config.yaml
n_layer: 14
d_model: 160
n_head: 5
n_kv_head: 5
head_dim: 32
d_mlp: 448
vocab_size: 887
activation: "swiglu"
norm: "rmsnorm"
norm_place: "pre"
norm_eps: 1e-05
positions: "rope"
rope_base: 10000.0
rope_fraction: 1.0
qk_norm: false
attn_scale: 0.177
bias: "none"
tie_embeddings: false
parallel_block: true
init: "trunc"
init_std_qkv: 0.0371
init_std_o: 0.0
init_std_up: 0.0371
init_std_down: 0.0
optimizer: "muon_variant"
lr: 0.00157
beta1: 0.9
weight_decay: 0.12
lr_head: 0.00579
warmup_steps: 200
schedule: "wsd"
decay_fraction: 0.744
decay_shape: "linear"
final_lr_fraction: 0.0
batch_tokens: 16384
seq_len: 1024
doc_mask: true
train_tokens: 136800000
steps: 8350
dataset: "wikipedia_en"
MLP neurons of a small language model. Each row is named by its layer, matrix (gate and up: input weights; down: output weights) and neuron, and shows model dimensions 0-159. Each number is 128 + 24 x the weight over its row's rms, rounded and kept within 0 to 255. Numbers have three digits each. A neuron's up and down rows have the sign that makes its largest values positive.
After each neuron's rows, "fires on" lists the tokens most often at its 100 highest values on Wikipedia text that the model never trained on; "fires before" lists the tokens most often just after its 100 highest values on Wikipedia text that the model never trained on. A number after a token or word is its count.

L3.gate361:131162131098204131120158124133117158155139150158128111110148163162167152119159160154134151148118108143086109143116115118102134157111141077118121091132106110151143136088165160158113115088154130160104118172144155123131086096151138154148129120173137124138161129157106127124122121097126125147111125112135158162139121110135149115105142097174112106106097097117140097111116165134110111157112128153153106129160112109140139123149117105112116126182126180173150101128162080159100127088113121
L3.up361:132092082145116090103104107097116138129135162161161148132163158129121098181137144154136147116118115177117208104146153149128140141204143131114150145133116144113153147166149136109164103123088145122115140101128127174127095146135143123148143132148116125134136104187109151133103084151132143148165139105107107139122121156117140122137108121107129115124118166151104113092161116134148129135097080092125134173159113114101165129117133160114115134139153122151129159175160166105121125111103130
L3.down361:144128183123124090114158132139103087090102098161133131148168113166135092114159112125116137095120146136119141152132149085118101084133123118088151110125155153146079068102137151159133117163117132126139147153149128124147129105136136130141106148117106098137104081147153115129134159148142101134139139145123127124158124121118068094164105114167131156122155145101121119126135126071156154125120108085144119128120122127120115112102126130090082159104108163147124129137159089209174146117120127
fires on: ".\n\n" 45, "===\n\n" 22, "==\n" 13, "==\n\n" 8, " =\n\n" 6
fires before: "==" 20, "The" 18, "|" 11, "-" 7, "T" 5

L4.gate182:164092086117111080138136118141123143101118126117119133124122120118135166168146089118130145107159094152163132146129150116139132104122144147150116132163059130167105129103125139144093109121187157122106131083164146142150122144140136155129106126110120124091115110088154100157149180140132156172153108135125158129098163147144139120167145097108153137153101133171128118125138102094152106118117101114120101066129130169175157090097149149154116120189130145152142129130126150126124113123094133
L4.up182:111130136107109105121116138139099122089132111149120083105115151144149152136130147143121168080134108133111144105130117093144129108070138137178130143132128127122133161120093105135119158127144154107131146042142169137139137176147163122172159165139156121124153142128141134117130148107118103112145133117106194155120149140126121132110131088162142149099114135182119114116119147144136108163105136151120116127138074106162146115126126138141147134177140140114146149064139128144160089068097164
L4.down182:127107151105120120135133161113175116105125105118128113112153107124115142156120090146130082150147114159187118100134090116108135108117162157096110079124123107099151189115134151130116181167130126138125105127148121139162130136145084165130124125145116123126151121100134140109107155170112081141094151115098097091121129105110116111129093171116116120150095131145096136130129122178145131107107089138146115133110111157099101123121091095121097160150112125196139086139156100133154072106116129
fires on: "\n\n" 50, " |\n\n" 34, ")\n\n" 16
fires before: "==" 28, "===" 20, "=" 18, "|" 7

L11.gate186:144125170123123088140129154158108178115151119181157095128136137081120122130158126115114080125112140160140157167163128104115166120144146095132095084125103158119104149133099097098134138159128150145174134104105120110119085113112112106125135106165099147124096138140096144103120109136125129082172116141123161165081136123150120109093119124145134160089096119133128121100165167140117113139125128122149139152099156155185115085121092130137078155125140142091177122128145121120123100142116114
L11.up186:131147177104102124126103144157098164089116179151139114140141145097155181122151092093121115187081131143144121139121104093110141108130170134104098116136127093128089104103144134132118116200123137172094126165122113129128109154152115141109142096155127117167087151107148109120107125110091136099167131136157111151096131110132081128121130127121147130069118145133122145081130193164123123158123119122142137156143158152166112092144105111102111135116129110129156140136113154115117128140119116
L11.down186:143174140102108129137147173117082139065136131157161130134123108102122153143169124151097123163117110161120119161110087052110139074146153151136126119135100144159078134102133119101134168134126133143139129162115093096147119136133122167121162143171145120126121153118146134111119125136102120132200131118134138152122150131140114150084127134136104108088099132143127119127162205140122141115101102133121128100101167148176136123142102129157112128115158148141171127107156159119116123140119127
fires on: ".\n\n" 100
fires before: "==" 31, "The" 15, "===" 9, "In" 6

L4.gate294:089148131141143112131182115164128126157137134138129118157134119088143122157122144142154137115097115126166126116144092150084100141119162136118138113078123141121147111159127083145122107163106097104097164109133147167122096133113104113154143168132122136113172102160103138144095118143128104120126105127095130161126194128112102146146139144135155109186106117116129100138076067097136140137160101123190126102145126132173091136123116125188144137139123115144106101156162119129096152143114135
L4.up294:087127123100094089132187142156166145114147122087138140102091105105132104115098137142126138111123178096137129119126125122125147114122111182141163120103131131126150091182079124134169138111117115126161122058114104107165136168141137107148164146151142135139134148157150171123106085135131097168155160138132132102128120165165115149141145143164145138141094132112125139123086135146092150149144118122120117119132114117121138124116114138137104134162129093213103129183143143146112139134109129
L4.down294:122193095122115104099124152125139139121150120089129129183096084119112098133086181144100137162132137124112106133160130107127115111118134157146147114104089147124109128130122115148176084124122116139126109140099114096116132140208125133158177173128180151137104116135122157131113117114121156111137114103132143128087137103187121115120143155138137136144153132105157129110084165114136157154127129143100106103167122104141161172146079132095142125128110103160098151162109127110127134136090135
fires on: " o" 86, " cl" 9
fires before: "per" 17, "p" 14, "b" 10, "cc" 10, "wn" 8, "pp" 7

L2.gate287:088128108126170111134125075129152149153119091116140077095137141104116126110113141128117125072122148162121155153133130169155142131124109113118171142101138083140132129135111093150113119166136084117112198154142126160115107073115068110123090111093141109102096088122125100089098135094117125158118138128133159111128141119142171121130100157090112172142122161143141123116134092130156110142126121121117143111116116131127136154095127097093122120134114118118108055125086133152130149102130112
L2.up287:121112097103119091075147097125171166116173111114112073114142161117142111116129118112133109095102152134119144144153134115153160144138114150108176147144097136119122098129138123118123138152152110152135171148141098105049145083143100111137071119097150134121101121142125143120096128118112114112124142139116108108101106120171204106126128123073096130129107160135122142146131133126148127168105149112151103082107138125079117138068138146123134102118098133108127101109117115135153151095115128
L2.down287:118148123129099141101141128156129155098092111127087125158107098163110121167174155120098149137129139172153152082108124134107119168129131132102139100151158136179099085120157113119087131095095099144101087113138106106137127106185161120167105172144182133113147105167154098129187182103148098114135119151125116108110139122131146126140116134096120148112153136157140154127148117127100139110110140104086158152128138102148125129131155144100106124115144125156148102155166115127160132140156155
fires on: " —" 63, " -" 18, ")\n" 9, " March" 5
fires before: " |" 34, " " 20, "-" 9, " |\n" 5, " A" 4

L6.gate296:123112144152121118127140117129159127119119126187105113149143123149149142173114049117110133113119094111153119121104171119093148120116125142119130129120089147151139147127143110101112109153118100124119135089099147154147107130137133146142126096071171148128104079170133066109141169109117121154128118121112126085123120133096118140132102132122146152106137120134102153145075135112141123142180156124093137101121108166115114097072071139176135165114153147114122183124129152121108112105118158
L6.up296:107111155081103095149099103150120104132131150147130158174056128116156166099085121097145110134119111139168162091149118103128149088138148153109133127123113126146142129111101160153145144163178105158146112125126126104100104084106112138146129077129115137122123127123118094094130137082138091116189110110163140155097140115151107114109133138125129086104123122163086123117085162140101156161185121134127130101107135119179136118123149151098107102137145137108137134150115131132156157121136128
L6.down296:101139103141094119175119119176095135140127167130177177127130197111134152155174119131118110137141136138156123130164133103155174098149119144118088167153111120144135106142184177131134131126147136137095127090110135100122126153126132113161138154131105158139182109072127149116107132143130116165180103108120125124124130095172155123100136148134125120133112112120146134096101157120100114152109084127143100120116055131113102134100142112137126124083137112127134102161138119129116127163104105
fires on: "ward" 37, "am" 32, " |\n\n" 30
fires before: "s" 21, "==" 11, "===" 8, "ib" 8, "ed" 8, "|" 4

L3.gate32:133138122053121132129149112147058121152133138168120121139127152138147167109087097114146173136116088142109134124127152153087144099084113116178108132148164138143120125127089128150103118125124138107119100102124113138153154155130159144175127103154118112124130148123109120142131109130087125113165110125170164142099134164135096127144102145143140109077106151158144098127139158133174151132134155138151133167130122145137117113124137088135123102175143171139175106113142158123164138102068118
L3.up32:121113121059115143117133151133101105117103160144171146145090156147173132119120129129140134131142122125110134121137156136119105062159125111153125131130164156079164143139120139121103162112148149097138130143128142175158093148159136128153112132142114084121153119120115117087197122112127108111160100115156152154080120145101137157203143163137142129122102115136157116101147082086109120123118129117124138152132109130147102127100120096187146094136104119162146153137143151128140118080127111
L3.down32:133147089156102136105126108124125124098088131143139095137149109105156138197141161118107147158076146157092138156108126090132132173118143101119082123116112127151119123112163110124096102155135091106129119109106149102185139106139138167135132166139151106122113134078130158134097164117126105153104121139172108146157165124158114119128084161143120167120107104112127133134156173123133120120129133146098106128141153161150125153139133095159128147182169089161146106137132115089126144151145168
fires on: " |\n\n" 27, " =\n\n" 25, "\n\n" 11, ")\n\n" 10, "\n" 8, "-" 6
fires before: "===" 17, "|" 9, "==" 9, "=" 8, "A" 7

L2.gate149:077143151102111112144117220104165123123092100124129119106154151141156138123115099137103105121130137088118107147134126134181105146129130070109148091088139116151134134127128124091112143177117124089104137151148143131136062111101115158118103130089151118164105095158135133143149116135125125150112129151130125115167114149106080176173120148113122174109105117079130142133130129124073122168136156147115119090101141115131111106107100115110144149142119102111115160130125140134107111100140130
L2.up149:101133105115150145138082107108168125146134114113151098155145131113106116089127124145146143115145170076111128132145141124151116137148148093104120130119110090134145134166126113097082168142111119110110155121097140131098125079114137168140117116074144137098139085189126110124127086104090127123087106117146118148114152141121101126173134119082097132134147143105122145145121135107085147148125170110136104095097153117087158138072113091136174120160089088147134128099127100135132139114138089
L2.down149:134124133134146135127137165139179144129109117110175170149144146155088100145119113127105094147143168110136123133115116121119138137135181100096175125145120100114067139160156139091112131147116152130118123128120109133123119153137141134108155112154095159154120131154149190103146123126108142148114123111148129128167162153113160133124168103082112140097079130155177146125163120143082140140121091153111113087131117109167139108173132182120130158121146149146134132126054125160133136129152099
fires on: "du" 43, "0" 20, "8" 18, "ru" 13
fires before: "ction" 27, "ct" 16, "." 9, "°" 7, "8" 4, "ary" 4

L2.gate332:163132150116119117127146131143089102134116101129187166130135159130095139103098136128174177164144068103140158137117149125096104105143134156169101140052137147110137108151089156158181118153148135118159087117125076108132153164121108119105151150176160144155110131092144130144149122129140115087122141125123119111128105152132134176144121172126121126134138108087084110120145121153147134121141140166124155141169116112136138132150153144141120089128141151168098100126167134115123135114118130
L2.up332:138147111138124102081140106111059136120144132156153172120169186146098127119119118133155132115132093115146184133129130094127124121115114133116159147052165119147162134132129135169172083142144118098152096160148085115089126157102131146101144140181145141148154127073128109154134118104139146093137156123101120155124114128118141134082143138134145128121123144134111075138166104129156141120114128146117155129166119116131144131119168143113111116145134168137112076157147167112105113119134150
L2.down332:147123091140151150091142137141106140119133134138133073064153109143131124134122079129083120145134090092143086145067167139133163136107122085136143128085089160132122142144152137107113115122162119084166144123154161127128128120118112130101136109100162150131129135117117127095101079136171090148142123123134120101103164154128126119129121109134141156115131138106110111116110154166134124119126155157140163113172141131123140098135096101207100175100083144113110124145146146153142121135122167
fires on: " ar" 79, "att" 14
fires before: "t" 24, "r" 15, "ound" 15, "m" 8, "ch" 6

L5.gate185:132150116067093113137122162158110137136126130128143129156126090079150130124117161111103088108153132150103133109177094129120127162142143085122126110111111118152169118146151127122137122134128123124104125128122119094151118120118120101163155126169156143104169134161114148112108131103128117090109115099123131128128136077189152147132141119102134143116188148091159119158098057140104163148143114123150142146069114120186108119146145136152132103138081176110140146141177142117138134114122112
L5.up185:117112121103177146128102131163104156136094110120121119142143103074145147128115122117101127126158128104128078126095124129085109172139155081109147084126161133093152151141115129098186136181150134110103125142086135096135107103145111125151115122133105104135153130101110108174130134101119118137117131101127129137114139105177167160114141081143113142167125145111120145162145072149140141123140120098156119081111140059185106131144132107153142164109127125117096108131122117103117100121111159
L5.down185:147165108048137134135160118132120136136130126125135089131116060104135131154079129106124140124132124092105161127152137146152141157113157096108161110144126085135121154160107141091155129100142094092094134167132160132151112127140148142153139133119126157124150150113126113123149138122118093138119144160090159110097145133192110164120095103136143154151177103098111153146170119120111127163140114133157119128144136126100186124105140088139136133155075162121128146141108164102122103112086137
fires on: " o" 84, "if" 9
fires before: "per" 16, "wn" 12, "p" 12, "pp" 8, "cc" 8, "b" 8

L5.gate395:124094133098130077142116124107179143105106117145108143134127156114132194116103135121115149121134150158164158124124111101142139082082126102158143158146120156145126134130195119126114113117125153127155163113137077115142106123137140095127134135131144135093137141106158163115131152147157099158099151133112096110137081116130090145120147110164112190093112110161120149140149121122155119166122138145137097090093108157147168122143117098154128106154107142090161155155140132112134063128112155
L5.up395:129148122095100132148151136128149124103147127146108110140120103064116148101113134134093099154121149180115069168106120146144156104096091133099130117101150114142122152099116163082122120102119113126110128086116145113097109172134115134162135084098153098142140122118137120096168165108108141138136127128137149108128137098108112130133101073123127174134140144106088164089098124128100145126122135112176179162139170104122159109068086157122098121139119082122133126134144120125159103128126114
L5.down395:139117148102102130158128120117118143147116126198158086114138128127131148176104159108122049131107115132127166139152132088112104137143094121131104104117108120149123141094116101125153145131168127148086125151138130157155118133087187126140114114116101099110106148145111103155162109148102087110161144136141134146127114096118128130115087141132156137092127161173144145149124167135124108101135093110089125132070133128093072117150120164135164093121121184118139151108156151117128128147110141
fires on: "\n\n" 53, " |\n\n" 27, ")\n\n" 16
fires before: "==" 33, "=" 27, "===" 11, "-" 8, "P" 6, "A" 4

L5.gate411:111124119102093102144100168099142130117134081097149109146115103099100139132113133102122155131153143126132115136135108098112106152132134141151116140133106137136124144109095128131069172142104088149111106157160151111165126149102139103157106181139122105115106111139143150157086168113104104133139147121165146121145147140112112131115186141133080142089159088104117130120096111158180142129182091094120161162108164125144118102119118153153139138162144165132114143167156116152137122178088122
L5.up411:097076142107141115176145119090143148183083126115152120099088143133070126146148136099132146144111123152082146105098133129108109117118161157105134113119110137161164139145144135127121141155143122124111105105108107132149095098110116092114131163117107140117153132104127131165133125126143139154077180121141140124153114128145127150140133150097054158106158113116111131100168104113154170135186119134129152120107135159143148099110113134177145117109107082140143128142136147151079119159088123
L5.down411:174094104101128114132110142148146135141105117120152106102152151165102170123146165091118147158134104089164140149125124140107111130154144101126165161091183158156102081105088151138134157156144172124096095158104080134131109105122145134136094114160096122096119117194137132111089140139095077097173149125128129099126148161163138127114132125153122127126125100117126136141121104129144145133127116177100113138116118106123115170163138159128119124132136154140154142151137140170161156172148124
fires on: "ro" 28, "oun" 21, "oll" 14, "ul" 11, "&" 9, "um" 7
fires before: "c" 15, "ss" 13, "s" 7, "ab" 5, "ar" 5, "in" 5

L6.gate103:134159155146103094135125064159119137138137120130161124094155130139142121160151127116148136095169111114102148116128118116137121090097155149121108148170114091145118142165080149148136132154142179142113081113122133130084116109153130094128132133126114124099099125134165089157131111092137143082145137117086081124118073130122115130151111134164129139082082138108169098114168140152116113148105094123146149120136149110174149128101148130135136091104123140116095154147131145146130172137092076
L6.up103:132142118099136085134117095100098125134143143181095141153170129109148173138159070140131115133142135113126138124092142142166127163151095118118132144099132109095112064121168095089126104148162141142106125128138150077118176138144129114149127113147175134146135125169141188138104141167172133129113139085122158094112128109174131117145124138142144137114147117158136125144131138105109123118113123097087098116125112145115114137126187094153129128129129129167135187122086132160120103110113100
L6.down103:163107163133138117076107131125123090124088123125166131146145109133144100105105103148136132149134162140123160184160092102122142146169157125082109097144172191123099118103078123133124130156104143100144107126142162125107097157138126102090157132130137089149139076155133113106161130133111157104138110118122129152142128116130117145114140181110139123138147162119112141132143149098151175144121124132095119165135140154138166115150152156064120145124195145109162127130146105130133161131144147
fires on: "we" 27, "od" 21, "us" 21, "an" 8, "ad" 6, "es" 5
fires before: "en" 27, "in" 17, "y" 7, "ine" 4, "c" 4

L4.gate66:132097154110099128107097095114118113158120114116153166183112110134126169153119140134146143094115139150141131168118130105121159100116148106171107149137154162107098152120171167123156112141120172135081141112136132136118154141124139118198087149155146100107134121108082136093157177157161089188137101150122131123107114148085133121114150131130151133153134138122118146139126124072141098157141141177148145113131132142152155124153164109134115121170137114136152148103125097133175137110132168
L4.up66:112082119094112129091097126121118128104146075117116141149114127168134126177172120153135105107140156121126134115141152159140141103126147099189162122124138159130100139122161152125113103140112152115103146089129150111120114156158153115144106125125182099038153119135093166094136136121164124169158099148141114106148097123086141144154148088108155145151086137141117110113164142132162096164099135129119137123128136141121149126130131135120126129128122126111169172137125107113181133084149154
L4.down66:082135147107100109115139141104133150113138150133139104095137134145142150144148126164133079114118147117162163138161154133138099112092096129137130069147099097156117131103159120116153130129159151122105132125134100094133116132168158114145131140121143084093123122137136126079138162171172136124156091143089132103129100076145183100128119116129134145110099131072142119127139120156157140193126125105122089123107172138122139135115131132156117183178134119088106172157153138131158137125109136
fires on: "\n\n" 51, ")\n\n" 21, " |\n\n" 12, "ct" 7, "-" 5
fires before: "=" 22, "==" 18, "===" 10, "P" 8, "-" 6, "r" 5

L4.gate269:182135147131113146132163171159108109146117134130141172144097151165153128146126108116129121135098114159139139103110158135109139086122194145175086110111136144104148151151123149092105107101128142122121117080110151145135135174106109100154146131116134167139159111129140121119134136112150125133197129145110130153130141145133133109147108133149147114143120135182108182118105113141126126085173136088084134128139118153148110102116139141146068136107140158116170151167111146078150119134108171
L4.up269:153111094109088141119163141114110134131132135099123139124138132169127138164100157109137126131136095108120129113142177138139139074125154142147118116132147125082110191117079192111112098094158118164110110104114171123153137183152140134134116135143120138125161112107123105160147126150150127175146097154132161144123125134079113159111171119185148111101132139130098166161130120117108123077134122146097105144146148140101094118102097128170081106127162147140147141121140137107125097101119135
L4.down269:124147107125137119090154130142112105148133153151130151155155137123185092104143107117083075148124126142118086136106118140115139127120095113096127121172102135136119078144161119099109122148129129148094111107106202113089105116124131137155107191126130137150138137080161156117140148140112119172136117113116118113136140138129103122126114136120150170145091117105153142130125116146129115188116162080133101154129171172146149133178144163125123153173132102168154138176130153142137103140125117
fires on: " |\n\n" 45, "\n\n" 21, ")\n\n" 14, ".\n\n" 10, "==\n\n" 4
fires before: "===" 29, "==" 21, "|" 12, "=" 11, "-" 4

L2.gate75:146126100133147132141105112124095132135128148092109131117181130114134115156126166135152109076142142140126134103142108097156110142154144115099134107092074089150165131134120114120156114142086105157125172135147150116117118130111146147099154129123118179141125085146111113177138147143112143134123127155140119166189147088100121108108151110089125134098115174132104122107140090140122165082131109095147137106120125159137197097093088146131125110093195133102098134139127119134148144121100138
L2.up75:114112108133143109125124142129064168109158165128149160127146091152111122157163116133155143095112129156129174126155108128085111140172138084070148113099132087139138138132137096132131110164104112135130148125115149197130092115116143144139141140122160199110124092145146127160098124117111153144144130124120110145149154131116128152120119104130114146137131134130133074099155065129147134117119114134162152142153157133164199118099126131133119137126151121102118144124139182102136101139081138
L2.down75:130117132098151098134119138128092134118148114164126113146111100110138100090094105148135097138104127161101089097174109139117169144130137118108092116199109116099121149165132101107123111132136083183112124092155138172125118130102186119124126130127123158132114098113079112131112113160132118130142114131125149112070134093124144158131076116122153160130098083174111129154137107119123104103164150100183149149133092143158137109104146152087104105111151117106121141143113156156116128109121116
fires on: " com" 38, " Com" 25, " us" 8, "===" 8, " serv" 5, "um" 4
fires before: "mer" 14, "m" 11, "p" 10, "ed" 9, "b" 7, "ing" 7

L2.gate271:112117124120140137142107122098143138091133154125119113160188141120172126141153134109110124107077128136108126142130120141092103181135130085110112151101100113162161110151138153121150139113084152155127138138155137132136085124123117152154142146119122089126142096165136148160137176142103150124106149079088139097173107153131139163076141182130119182127106077176140105128128101138152160118122155073143138116154149121121160104102079123117128133113127098120139139161117149154118107107108133
L2.up271:120132137129154141134150113103144171131120138118130145158150117108124114154142126120123105124093132156122095152152133136084109173132146085125093139076098120178151081122140162117121099121128121104129140200156118150146091114153108149102138116096150076109117075146127134137151123150088163148137128117112121119152120149158098098124100143121103216129108106159153130139159122116148139115136179113146118113122112117186162144097101121140132138139114097162141106147115176126130144121106140
L2.down271:114133141154117093151106147143144144154126160153142142090197136106144081158095141155125143138119131119122148174147153132093128108128127122119145122117154138194079117099150157123143166120134149129141167140112121118146115072154122110135108122104119119139123171165128115156132149157115178118093107116161111088152154184117125142164143107137159112103079143138173115142117131128137177143143119141147112111157166127094144105144109148149150144171112131144116128096118144161090166155137124
fires on: "ru" 24, "du" 23, " had" 15, "man" 11, "°" 11, "ug" 9
fires before: "ct" 19, "ction" 13, "u" 8, "N" 7, "g" 6, "ce" 4

L6.gate347:122110109132140122099157110101117138105106116128169155122119149140116139130161135123144162135109099139152155141125164128131157121123158106163133094100180136108131138115145128114106151120106154142119120123127116140114186183097143076140104143088146095106160141058131123103166105122139085104139130165094108137128099153163159132139168126180133148119132106119174109138173111150150126108126092120148111135171141173123119144146153123149156128166100143138126161154142155093165140110075134
L6.up347:112144085124093182137175106130109119133095102133164115127140149130100139079107166141128104097121105106130106155111155156132154131131075093136129125080134122091131121141147100107131141085106109089134139118099146095151131132090134120105104099124131124117161139149144149088119128115096137147146138151154101128118107051082101081140131166151125098119141126109125131115109079116114125129151128105134114153155125070133101099114105130153184141106170152121124129169111132150139158142153129
L6.down347:122100122130118132133089173177108142090141137097091128100085137131129119112134164144119109150134145163131156180109142168117158154132091121101142094147105149176127120184138131139146177105140129106148106154154101096146140142122162119140164140146118089144108164125162073114132129166137128128108136104149100146144104068109125085153098127128095093087131145133122110129129132142108132131094129133175153122132118156132111162144120127143134113086178106132111144086105125127138149168109158
fires on: " ar" 35, " Ar" 27, "emb" 15, "st" 5
fires before: "ers" 11, "r" 11, "t" 11, "m" 9, "ound" 7, "g" 5

L2.gate394:086152160091128122135130106136110149138159118134094100110120124112123146116134115121147167157090125127126100178086126105115146130072112172113129116134135099138123109064133145119096127198177144094119133127094115150133089089121117116102126123173117126145129136089178153176107121126145108153096127099148142058146071125182148155100140142150129146110174101114168150090140151144151137125131121132105114137119119142104114131124140136125104114097104124137129113107134122111121113155119153
L2.up394:102141121135126138109132125170134109125131110122154185144130130140110105106128151121073109125134116168140149140116141162198135094125134138156120105088137150176096154133105115156148138081103150111137148078133108153143193146120116114133118159141085083135150177129142145134158094121091118136146168090189113105119178157124115143168112132133100123124113140098130137094075135122078139115130107119121085110119111124154157124147175120138122131137112120164144133134132139133143128130144162
L2.down394:116094148134127156132078132143137154118130127145133136129106166120128168093167095114099099124075134166083100135159116118114115107136138144152122113141132120119091137156097156131169142164118110102101137113137161139095123130145164125122096175144075115130134125134099113140114123131135128144157101143131159139140131175130133123133117116153167138135115095116131122167081104131154154136084167127124130100140085109122126191074149124114096172082054119137135108153126112105130122134110087
fires on: "ific" 51, " or" 44
fires before: "ation" 20, "ig" 15, "gan" 10, "ant" 9, "ations" 5

L6.gate352:112117180076133150130149150135113146141126148129189130133142147177137106105149142147168125155107092116101143162141130106104157129116125133127109089129158129131147140152136138108132130117099122105155149122121115109126135126117147082121154117160166149093118139124106125126110117128159123144111064123119152172110130131163127141123104090145125164102117080143081107148130157173193137161135118134135164183138117128080137122166149099125149145134157178165125173151166136097121139115105137
L6.up352:112117154125094118093102135144114142106166118148111143120092132151116143154167105154136160156109118120148115125114122098123117111116107136115102097147175132117161088125104164192080144102161149155131126148161146124129164097109153151170142090134100154125121121085173121147090120120138147122178127142114091114103103127135114156163146119162134147174165164094129112120104119174142111088144114115138139147150119132158106110125086111126098114143149131097116126091143185114126108171132160
L6.down352:149184135111130119147131136142135174097080099163152108115132124126146103140148144120120116103124121084136152173092143103139160140120141128101143082108137137143134105151160154088107160158146124136127154130092143100103138130120124162089193090157158071153115152101131113140111136111154147142132100157111112167117121167109104142137137130130135148139112133146157109114108169165155122156102140155129114177168109179131155154164122121170135146141164116083121163135145153141133119127127166
fires on: " ar" 54, "r" 18, "er" 8, "pr" 8, " Ar" 8
fires before: "t" 21, "r" 13, "ch" 9, "ound" 8, "m" 8

L2.gate321:131165148097110143083168114127096154105080149142147101107107153114109114106110131131103160134122104144143168174098106128097168106100156144125163119115110105119135122107140108096105157173145103156168114124105115128123090097118111106144147096140116088125168161122123138110118153133166117120163116106152173112137058129095112125105101146154161127140125103159178120115084116163184146129115125159139139131128143118100093151110110118110111075131120123101120104137112156109126112139135157
L2.up321:102151125116112135117164180165150180146119111088123144135110128135107139097122130110085111101179156109147151088165174169144128098178120124155128127109145106112145123155120085130146167120149100128151164147143138180113148142164113118157120124106152130141071124113081123077099104146095116118177130150138104151128162169095125108144143179123140101137110157137124165176141107134142126079134124112111154131131142132141127132111148126102147148122153142125110139131119113154135167149131111
L2.down321:113145134128112105139095121142126141079115123098119144096157126109097156155129104101072167141122139116154133124116126112150126185148139135103134137152126109125129133096130102153144175161170135138174168100155123121146150168170152118121116153125157127134118173089098089113096148103115146136131153114115124115128116152118085089137148125125147165155127111115167144171098080085127139138100127118142179079073111101083127154100135159109110146140141126124162124142106104101138129148165130
fires on: " —" 59, "°" 26, "]" 15
fires before: " |" 34, " " 12, " |\n" 10, "5" 7, "3" 6, "4" 4

L4.gate366:113185135123152116132152142136109144072144124109107105110107113093116124155126155157079127173155135132117148149099142120142124142164109169155116128090162091075115097107123150124128153146165118145129120151152129092150094109149123111159137116094144143119073127140134128087110147111126148150129143150111132125139130147136098116149096132110130142124135105190074139164118075176119123107135165110160144113147119123138136130095099112078112083151164131130116109092159115170147154110150142
L4.up366:124184192108097131137158107131141141132146134099132133125127126084109137169083141095104147160174103123150159160079141088130117123165140198124145142142095119108094073127114119140136145110166118132155186089136099134124133093153114085150128130128148176132099162083123153131143135110122138101189184148117153120137148148126117120131120151130134145127110137149084130134123134118104108140132127126180121140122127134123126110092104107101113134137154166150118142106098141123123119115114145
L4.down366:104140170081134099087176127138159123094075134138131151129112078150126134133114114102114170153162101127119165088105127142147102178166111133101141161169095149131134114095118117102096126148124117103138122141135093105111114114150103104110155181135130163122105155149124131130147133114142109125141142132129148157128139161164133154102087140107112173154168122124105120144124113104082116115134132116135142162139090103105100172045134133099128099111106122110136136129144107161151135144143149
fires on: " —" 59, " –" 23, "%" 11, "]" 6
fires before: " |" 34, " " 27, " |\n" 9

L4.gate180:090116146116115130146102124108139112131116121155161168174180107118104125122094134166168096125119132100140098115134190142147147095102115124152156126062180167136125118104168111098135129100109118134126172143128091099142134106145133105145159178172172115125087159130132143139123146123149118101130118117158111143118181134108134164111140138116143136108104147124134117095116145125108136134186140144123147106104128121131153120115128095142127167144103136118139100178160105088175129156104119
L4.up180:162146154082114125156134124160102115139128111161130127119128144154111101114131137140162119152100139123162128120189162096113145139104111103109099140114176090134138118164136088169132123149145095121110173126140116133168160117107157141146121119099157168116146096136151154189166133157114141120085117141110146129130152119134135185181101144093136109125123138101109082140099083140116128111133116136136124083123113106175134104101119113173109105130141127153102114156126119110148168124122184
L4.down180:154170118117095093130138133107140130139095136122151089147159114126083129103096148163100146117084131135123080121127129145179141186108111133103129120109140140136109116112165130065114094120114144134145115128116165158117154152161165131149130169151179100173112151095138128147135098117153163133139082166170119117099159136129094144112103138130128127107130135119129141109108127108105173137047159110139119148136141104148167099100108145118110110106146121093145125099124151112142098145135136
fires on: " Com" 36, "iel" 20, " sp" 18, " comp" 6, " cl" 6, " serv" 5
fires before: "m" 17, "d" 17, "p" 14, "ec" 5, "ub" 4, "ot" 4

L3.gate16:094133108122165116145151154115108141111133186141116155147146137124146117105131126129119120169099100142144129124134154106131118114154119133136133075081147106137129172127164135136122134097144095116160143125157135134164117122123156146129193115160130143169136132168147111154149104099116144167141118189090138140141135160112111102150125107163102112114108101134116091132118122121077109094137099114171160150139114109138083146160107121144083152146131091149128130187193134142100147121154095
L3.up16:115122083107162113111126134138138145089119154127142143126116120141120096127101125133125128153080164132137133111113101116084128134149068167128094133095145099153169147134131132139169125107134122112134119122132126138113103130152137120136159170160115097138131090146166104122113136118126125143135129150091112161140101124088110095133122083132118122129141082127087114128124175107133106076101104089138124117137181109115147135168109083153105161159125075164153125163186122145120167114119065
L3.down16:136155140125115139124147128166105106111117126117140143152133112181119151133132118134111109135084176162150159141116134113091125119120128186101084115106135122111117131127135181130145167140096106186132139173168152104153122128170154196145117141138133130173145134120131100105145131134109123114162131131124114121119178144085142132171104141120136148125159149120114161108129123107127142061117126153113115127108133094163104123154081114127109092123104126199173129152144111150125158115112107
fires on: ".\n\n" 25, "==\n\n" 23, "===\n\n" 14, ".\n" 12, ")\n" 6
fires before: "-" 17, "The" 14, "==" 11, "===" 8, "|" 8, "In" 6